config.yaml
n_layer: 10
d_model: 320
n_head: 5
n_kv_head: 5
head_dim: 64
d_mlp: 1280
vocab_size: 5233
activation: "tanh_gelu"
norm: "layernorm"
norm_place: "pre"
norm_eps: 1e-05
positions: "learned"
qk_norm: false
attn_scale: 0.125
bias: "qkv"
tie_embeddings: false
parallel_block: false
init: "normal"
init_std_qkv: 0.0145
init_std_o: 0.00325
init_std_up: 0.0145
init_std_down: 0.00325
optimizer: "muon_variant"
lr: 0.00235
lr_mult_down: 2.0
beta1: 0.9
lr_head: 0.00825
grad_clip: 1.0
warmup_steps: 200
schedule: "wsd"
decay_fraction: 0.621
decay_shape: "sqrt"
final_lr_fraction: 0.0
batch_tokens: 131072
seq_len: 1024
doc_mask: true
train_tokens: 1085000000
steps: 8278
dataset: "wikipedia_en"
MLP neurons of a small language model. Each row is named by its layer, matrix (down: output weights) and neuron, and shows model dimensions 0-159. Each number is 500 + 25 x the weight over its row's rms, rounded and kept within 0 to 999. Numbers have three digits each.
A block is one neuron, or neurons of one layer that tend to fire together. After each block is what it responds to, as a language model described it from the Wikipedia text at the highest values.

L2.down36:528536529520522525532531487486469536473519536511464488439468521478491513497525494437471477479458482478511473471502540510487515469500490521488505531487520505502514482494474528527480491517510524528516462487544522484481532496517485480471477478492502510525478484506503532492518521528487536515517467427526463529485460462502531552500492484513539531507521460554504480510503494480513529475526527506543529542530536465547491461499533528501482459491553503497509506495515510493485515518532456
Responds to: Second pieces of words or fixed phrases whose ending is near-certain, often infobox field labels: Veh-icle, S-enior career, United States, New York.

L2.down717:481513460506519443470485473504495482523520526512493557485524490515492477530484462508519503496490482489472439552504524478502496463488486520479468463481461487500503480485516519533482547524502494446513490485515486528487529510517495465457492482491482504490511531485501481478473497503496506504438489468502511452486511504482470486527535518516479495477541475510481453520537549465471527504516533492532479501444498514521519490532512558505495496462523495490465505494489501501460472484502505
Responds to: The final word of a field or column label in infoboxes, taxoboxes and tables, just before a colon or pipe, such as draft, Binomial name, Career total; weaker on scattered mid-word or prose tokens.

L7.down47:529489499513495497477522497529508469496490426476481470513513496487486475493501526497496438436502511462503507515520488511481491518521528458515481464487545527490516452484501474519515495462465492518465502483538472544508466509502491445489500480476462512532487485532486520509473498477505522473489470525506498537491539540491513500523521510511516533522504477515513470489484564447464582493471507490521463503488451520474499489513538543489460519506515527471548487499499470471522500478508498
L7.down271:509494515524490515529503528529469492488483514501481498515496516507508531474463501457506555497519517493413457538526424489482497528496532494517506512508540490506498531479564489472486543487489480536482510493473499514496506528532486500462511458460490492515473492494488488506486473459478542487500485449562524497464522510534549463470494464487500513539506485491485491449492524532498497493480510528533521478494498511510481496509464468518501494444505524554451475522470531499500480524540480
L7.down407:499493494526488528538545469477553497496514499514507507501480477508491527521502506490502485495523554502555496519497511476461528495501487460469515545490443498487505479522485510499517465488525487548465513515497488492535521492493510494470530491508517491494538531503490533538472493478496501505526511513473512485510521476499507469536532483479499510498483528496546535503503500487531519471513506477531493465522494464524510494450485516527500494507478479484501500467507422512534530495488487
L7.down425:454516484502524476508526508475480508562506509495498526495476494464494517486556546492536499505480494520541451529493535491488515529490541490498495513544520466487448528481489487513498527489471493542510505525496493528487511474512526467527483487480489493512506525527490496513517560486531454479467479483526492489473514472526506453517488463467504505459462460492539497520489546531471485418520436498473524533478493488477470475480485494491529492510503498557524523469507509541467507525496532
L7.down457:528487540501485495528502495531490518446493535495515484516556484528513523520543461551494494500522512480505525497510475477468471530522508485552504513478498501482479503484515491505524487500489452504515533531518469496506488493522496484504469502537502510493478498521492512505460566482463508479452501475499517449460541462497504471508482481495481504508575503538501530534484497511465502503466507484524500476492465519481518499490475522497473526552501492518525483512535488531508480502438554
L7.down526:511496457521489456442507506468528521481481487489518498506508501489520458520498512489485508540491535465501470514526491487477558529478521465527528526497539489569507521493499513470498517505507523489527511447514506488536491544470491485525458519475504503509530477465443510480432544511476491462475468497432484469505508507473524507493524518525514476525518462518491531504483504496503494519496515536522546497531493522537475474499484484486460533482446512515494499559456524514513489503467513
L7.down570:490467494525523511491485527501486521467453491508475477478508498480499541532487488531494510481513489517490481503483482442511486495511500474456503503495443471474522484541473526554475473478492506514511525517496509520547469488555480510479541502494499501477500496490481527517447491475506517527496493511462483485460496506507509519472509482493531499502510494469522512497537468523521533513526509515499499494527521508495502545489459477480517535472524542518464534525485516519487496523500486
L7.down579:493522501472481484500497472515465550510509481483484492483475501455498490510519505540499499492510528504504496506487488491561498523483495531491504514462508503484505532498532501522444462483480498478495469502466492501512523503525505467536521476495502477511528531478473503514520558482489513511489505467508446480512478492504488521505521470481559530537549495442539471485527498508435477523499503477528532491471461467441530514490519469463504494505514495527545541449498447514473486458458444
L7.down602:455510488499463504499514463522517521541494462565531499488497512490503479541513488494485441475495493491467532529478532516503480518542470452520524493483487450540535504515521520504487504513483498521498495457471498509545479509510500471535530489469531497489454546537494518512526504450506501534495516498570452508482468510502514529540477496499549513562476491506510537515531520477489519478504500500486497464478489489515487505458487490482501580509489517487505505495537503471464481490495495
L7.down711:528461503481467522478528502555485504471491504503512537505507502493504530489543485505477492506542513486501487463548495534475513492431463566522474484531499490532445467511519471520467457529490499503492512471461501513516461508511472500452451507508479470510488487495503506522463482519531552503507537490482494523507462522484499546500471459505517524508496515523488472529514556494525535497496540477494467539462478534472482492499531510510458500512575447499479493506491496536526522487520534
L7.down730:470498494482536519485468487476533475548497552524559493457534476525480530509506486483536517521497513522481485545482516498484490459487493466460513548498494508514511477500487461528491509505478472534505455520470519498526488496493470474473493516515483472470507479482484494504489506506464489513510562476513541519499478489524464478465479502508484500503531526513519486557480484551452497524503540463496461482469492545521456528512529558478494495495510477476534475534558475527551506487530514
L7.down822:524529524486529501461503480486491524552489482521470472532540502535519505554469508506496491449465435479517522519509472511528491523501532486496509504498476493497522527459517473453549534469513509486480496539517494458497537503555489466548467499494522470508490507507514548492563502498507466493520473476483511521452477480512477516497510536524462513537531485550446464506504519475500505490466518479541502503530487450436488510483509529510477531503506505478481502481549487535542502491481476
L7.down913:508471490512507524489473507484506482497510501475503455490520560551541534526476496515534497478499502476507482561510470554466519528479538519497473526486496494530522491565471460476462502453504438503503520493488512485476525515537511503513534478528486489530482484449477498490536506492496507542543490476504512501490507522485525463505536521526490452477490519494515501524521528491532493486535456500503481517505508470510487552471511475447498512501478516502473522464462484476515462525520557
L7.down1148:520485523523479502486499503496493562501478501493531581516510525500480464539506480505465487435470506508465471483492446501497453490505473468475524476482494500502520523537468442494499526509459506446465502544520511537517525502479488508519486491510520498509492516496475512484529481486522499512476497539498536538472527523538487477530465515505470492549455485511513472460509494526542508467496472462498492468519520498509503511475491462476504518555514515474464538480499510514491477481513478
L7.down1166:442520515522482500492535482506515571524490520523515484462465533504453489461456505557491531486503461481520501509501496511536501505533532523546552486526508473525550475506516483555481497478524522506471478521490441460510457513507511484497548495507499452481508513475482502519463504516506442495512477481519549512476456547516526497485453515515502541499501511533437476496502493536537463502454482539498511531469513499510451487450464476506472471519469463503505549460500516507466515545478517
L7.down1253:503476485514518498499469507508489430522516475524496503507473511502506512501460543466502514535485506485494535452506510486467475453545493517490521476492464454506481534514464522543505526456468522473495505487495483488477512495512519517489502499532526515498526517518507491482539467518528530479508542469471514496496496458526452515466474481487527469479540518517499521472541518505527517463476520501511485512542519495490499520497504455487534432505525495518505476498499537537531499518518523
Responds to: Final tokens completing country, nation, or nationality names, such as United States, U.S., Nigerian, Colombia, and Hungarian, often in chart tables.

L5.down157:489463448500492426525519491522492519477485485516487520521514502475484520489486503488489510482510506524542506485503460545525459544521503529470507483517510536520525521483469443454500517505466497503493472522495487484469501469548490535556504488499519485472507496510506494494486493526516490507442524448552482481520517513489459487469476517478523498497514441535524570494486484528501505465499514496508473525513549505525511472482496524537474542535510478490507530503550559499504525454538516
L5.down733:491507513497517518517506473524497532526486497479514475566493511486507507522483442494466477527502522476457497464546508499519424560487470501457534493507499536491520481477477495501505494534448487519504545492503493486548565470503510533489514461506471534532501501494526498516483556479494509485517511435546534479480524494469520450474496491461485469526510520480512513508523530494551474541483476506468487453484486468499495476510479503489507500488456521514534500515512501501502514481549537
L5.down783:511477513494501499505515461524500490527479524519514488501445511513502508504472479531534533492502525485511520552541504488515516519497461555453517523493506437540557463512516501506488508497498530495481496514492522502503485484514465544522506467496476498524484532487500495470450543498479467485459536491451502521503523517481520492515495492460502505479492549508475519500495458543535519492533512507471532478475533534492474515509507500516483514490490457512466509523477466533519522503499534
L5.down856:479562498493507472516480540497475472522472489540503524550506487521513503525475464481510516523506488462476479532506516491516497511507484538498546513528464482468530485480478497523545522499501445505508489505487553513527532502503522490477500485459467524512551503500526570500519496511478500477501476503492508485436516501520513459554518511449550527451487503467534490554520503471518489537531536539479479507491495530481473487476460521476490524487474557484506473532511494508537545525484507
Responds to: Tokens in tables, infoboxes and census or stats text: column or field labels (date, Length, Language), were after percentages, and mid-word pieces (Nor-we-gian, U.S.).

L5.down60:531536487472494493508482524472525500503490469508466548530474488554484517464510498481501471467505493559483512511475533471528508505493519515468506513496514532516541491500528492461480472520477503476527483453472479514487510522487523496485514550473511495530506493523510511486509515514529516524528540493448532527465457513501516527513521508481513510547477517517533527525498516526505467498466504480521467484500482516507524492528433451480482522491485502510495493457520489489519478519511441
L5.down787:527504505512455517522481517491469535472522453490511481485487497474513488503478466452556488493518542490502481516521541484483492479478504499490531470511498479493511477516541477485521536470508482486497455477495465486460452520479499523524504493516503472512487490519505482510472502514552485515537508529469497520522532461511530449529532492520528467532457517500452502544484493491525497451517481503544505483515495499506487526485516456465525528531496545507487504477497512535457602529508519
L5.down859:561512525453535541489476550500474488509475460534543510488494481510522499526508504495520527458478482534513513517502511451469477461510520500505521513515530496515529488511496475492472489529487524487499460479511509480532494476481521531463532540455501466519472550520574497524484486532497475511490488492521467510506523523509470472497489534493486527512490513536524449497468513513445518497482521522498481482505503536476480506477497516501520485515499504501468455525547476515504517498523504
L5.down1046:496501456496475457503468513496432504489508476496471491476517547467416447509492480506471494477492510450525505498526487459517489508522467501504492500469461534444541527497476484522488481468459508529440493479489449505520476525489484528521486480535533479521491517521523513518490535517501505507471493541525533512506527497506481539505463528516473476507477500476532507458511514494456459515529479511525534468494503489488519491491483538488497480506433479539525493497551528491481500470517541
Responds to: Last cells and closing pipes of markdown table header rows, just before the |---| line (Opponents, Length, Pts |), plus semicolon-separated field lists.

L2.down749:476503494516503513537516518532528509490541544481512479500484488502504464492536502491498483495457498475524457476524531491508486492530503478499500542463505507506503484528503536455458524511503498508498494519503513495495516477466449491505487495466474500543490485509535507486508461574482496501462506443479500481544521530474469530522478515506531507491540502503484507526480484476500486535469488522502509539515514479511520493530510489513500476516539511528528516458541479495456511508537468
Responds to: Mid-word pieces that complete a word (ero in Nero, ensus, ides, ell), plus month names in dates (18 February) and medalist after gold or bronze.

L7.down99:513469507507479539510481496540510527504548506496502480492472508574421531474479459502502473498502513482527515523532511502518525520493522497512506489518503474467468457475512491483526492485511509481506510523522503564536489503544532504479474504496504491495489511502499514504570488509521463507487550524512491499526453493497507550482500494550475477468476507525501467518531518488459537479463479447520516541502432506508515497496487442468507456482517498492478485484481535522473523537471501
L7.down106:515534472514524491549514522490451504515491525504534544535488485504536534480482492484501484469472514514516520501516509543505517490495522478474494517547511516485490490480526455505563525528498457505507484489469549474486480500484476495518503472514463471502468502510472528487501494510535457503496508515453532508522480523487540524503485536501480522500497527483500498515494502476484481512527502535509477463476488467487465493501474506531539509512540478513474516503509481479510507475475494
L7.down129:491530499467473481495535483496488476477496485421463461509491501551507497461545506505496494512543504504501494517520531508486519521486459504493519482477532500489477487521547494501438507430494468489503504577521516530486473469520491512470529479487569544508515468522507508515530486515540520494512515493508491500524513483546493500468468484470469501528503472433494466529551468530494470503525479494514536537503450471527524507507509509492507518482516493519476494511519563525453512495514496
L7.down212:491543540538490517528499510517540465481490466514491498501518508529545504468486496490484480506455508489507524508509506465528493517470537519523499488511478504490457483513488503504496570505472485518498537552512489517535490488479479496454475512504509497543487486462494530505504519500459500460476532529508507483511431498475464516543467486495500470478487505461489507500495481523493468484512478475532524493515499463525460483520481533512519528509533548526493492511486466476508569527478545
L7.down299:478510495518485518532514489504521470482499473530508458491485486488517514497509522515518497514512514494524460493484542552482472492565477495529484481492479508474516522485473500536542541485504532542511499498480514502456484473515468527520516493513547493467494532486486530534495512472479501492481467523458523527491463495473491534551517469509490512501472478511510507509528492515540520525504463490540541509479497479494517520481494483539528473499514505530500488479502534503466504479515496
L7.down398:497500463485452488493498471491494483496471519551493515498484557486490501566494512483531435542511490543523488494509493486543490518498412496514539499507517502465492501480463504534481458501469521519494487497500507530493486512490496508499448451502514479513513522495489529516504490548484508481443513477491551517513492498491455507465502522469478523528541496490510517456490507492477504482458510531475492518489500551498510529512501493472500501491520552511508502509493503510465490493522485
L7.down432:466505513479487477480522545486513503517448458507515515515507496497498484485517492495507551531431494515481493523550537470512454504480456524532497472528519506536505529546544499532448452498473477500498506473502491481512526498551497526505477525478483514455536540478530504516504511452491487466502555487469507472489496482495525545492463496477470516444509499505481505522510490501476491538525491466516533494506431495539530527535507469488475509479489464506487514486519556483514508514475505
L7.down463:540538524490547520487475530503509475534498497470496493470548493546493480498468485527487519552474498523532521541512493534507464486521503538505525553496513515501538487514497477465510473483498516512479505494484517494503517498528502504456509483475508519555503541515526475500509516477508482503493499523498495501435509488493528491497513451499524470472537502552531469500499519488508503502523491487500500518465489521504455476497474535505471471499514529461546496492499493460561452556539483
L7.down546:514491492482509489536457495503474531529543528458514502532486484529507508514522526487493491491485496534513549477490532513494528456506468503464466477484488522509501478458523497529474504466492474495508513514511501531470468551485527467545507512463537482509465483499480498497514536499491481546497457525530512561478504477495468510500479485516505487474507483465501460575501487498491477506507509487474568474484525460502522497490456513508535506514508459488502515500534497485476535486498456
L7.down838:472501458473478494547458484497505459506506509524480526516489516503491495519473490486519490494484497513534497528453507497457486508524479471457499524485470523523496450503486459470477475446450492512481502512480499490518549495546521547498517519485478479526508508467526517499445484532518529519483473509506493480591507494512495545490468525501476503489489523512539516518534502461481482507494521505523474508484468499510472532456509512489538522482507480499485499472504507518525546533512492
L7.down918:491509511529486507497529475515531472522528512481528496524485477513516488442498464516514468532462497514490515554475483492542464525535467490486460489514521511508486462510477534473487553503487535513493540518502507497489522463494470472497503519509491525538466490516504533497491519568468509472507513487549465500514528493515511534490506492471442554515523501449463493456531529465496499484519477463529498525480514539538506492518506510533506487503486501465495511493487492529453496505460503
L7.down972:537465488517530522525481531515493496476480529484477529500501449493479499482446495502508509476530527510495518479496491404489518459487510525483490494480469519538534503488522504440472470565489471503482503517491471501526509547512496489481542553502467487510523512452546538510506508545504503470468486459535518500438482513503499492494517486504503532508519505535511509498528477484451518487502513500523521471520534513487497464543496530498496477501483497509481495491530487510507516505511503
L7.down1027:494491505492505505509481484484480512505500475504478474518497484462529484495498514515514519476499466477507484539517499522514486480498490569514476528484480494544524514512541460495529476534510532482462545496505508497518518498496473525474513511453533507495487504477464479468463503510510486543495497454489542508515501539465464491525476522511495475480546505518513458502447530479460471539568475468506496502522468465481478479487484505537473559491492559487526557452462504506512510492463504
L7.down1178:469486529538556506525525421521485509481505520493471496548491496462560459491504462464534507488507508498478517473459486472486492533465497515499531507503488503462430518460506487466473517495536492499476492476512488509514511510507472522531538501489540518541479482477512531461540501499530541479455497456515509480546462511503527469555507503454493531470500492459507497484448474496509510533535481504487446451476551530536512522512537534504485487499531497504471495546500533471510523509512496
L7.down1211:486492529486512522524489504503481515527534518520489467467515515523524538497519485515519513478521539481544522509497469471514511541485528502528578523469523532509448477519476490515533508488508469469455505516498519507492473474523519471490484477523461459500566521550501548454523511472547477480469532513521498523504544523520522513508483481498498514505510513521505501518498493494489479503478490488510507538511540477491453471523448548495490500481513549533538502487497493459463506482475440
L7.down1227:463484510480501466496531533483514523488517484535471507524490497527449452456470491450474533503489557509489516517502527497526544491463458475525487532487454520519488536538477499544494514465490523484503520503485510516476488511520523488528457512484518483511506487522506502465480490473488502465489517528474493545496499549530472502471520492498486488478466492464466529557481448463536497489497511522531481478485501504477486500515567513493514466538527469474507506495500474512503521489541487
Responds to: Pipe or semicolon separators between column names in table header rows (Party | Candidate, Written by | Original), plus occasional mid-word pieces like partnership.

L5.down118:529505445485473472508485520501475551512462535451479520492476498481475474514495515527456536483539497514540485479503486454538543495482519471407513546509439481509511479537536489538491485473477521458513498496485519498506461506535495512517513484499527532515513459489495462489483527500509535501463534462527519474465517507469479545500458526519509493492477504508533465475448517516542483493474514527528513487533470520543471512504494511496494488477526504488482536455515476493474498517526522
L5.down373:498468494494468517504532461495462498484497511547463502432550517513506491507521518570500491489485494448470480505497505524490495497473507504513490500515506504505496504486524500488488524542492514542464508479520527467491535562497472486513491454493566523490445503477464517469519485503477528527484535476505490524536473473524501530542449492529538477553460487464466528493527490480529481512496439523504508508543539515513476445532462494471480504497491509506499490549462500478475522515463513
L5.down978:479543473548500502463489463470475531522483525532489497454532518510543479524504462510442472511507492505478495496454486493496521514481534506540512492500487520457501428519491489500542511484484446474541535514495491536481526539476525481517526521485490548540478464473490515479506522511463490485477524534480532491509510470501451497488487541540463503508452508428515453515508520538498481534479511548516512502491487497497520494475518478513503504506501458536537476514493478519494474468510497
L5.down998:458478523528538466485527499472485522505558476460489488500494554480479488482481473482475513515492499527469503476534508514464500505494503503500496519505474519476495478494525513511489477461477504501500536494469482476462446516504480510491542502473451492487478522516506510529522495468496493483445528513543478468479460453460472506491517518534439494511488465523537505470445518538540523520514543531548510575499503541517525511496462535485483507481518515532463513487524522457493484511504509
Responds to: The first digit of a number, usually after a space or hyphen: COVID-19, day numbers after a month, years, model codes like B-1, scores.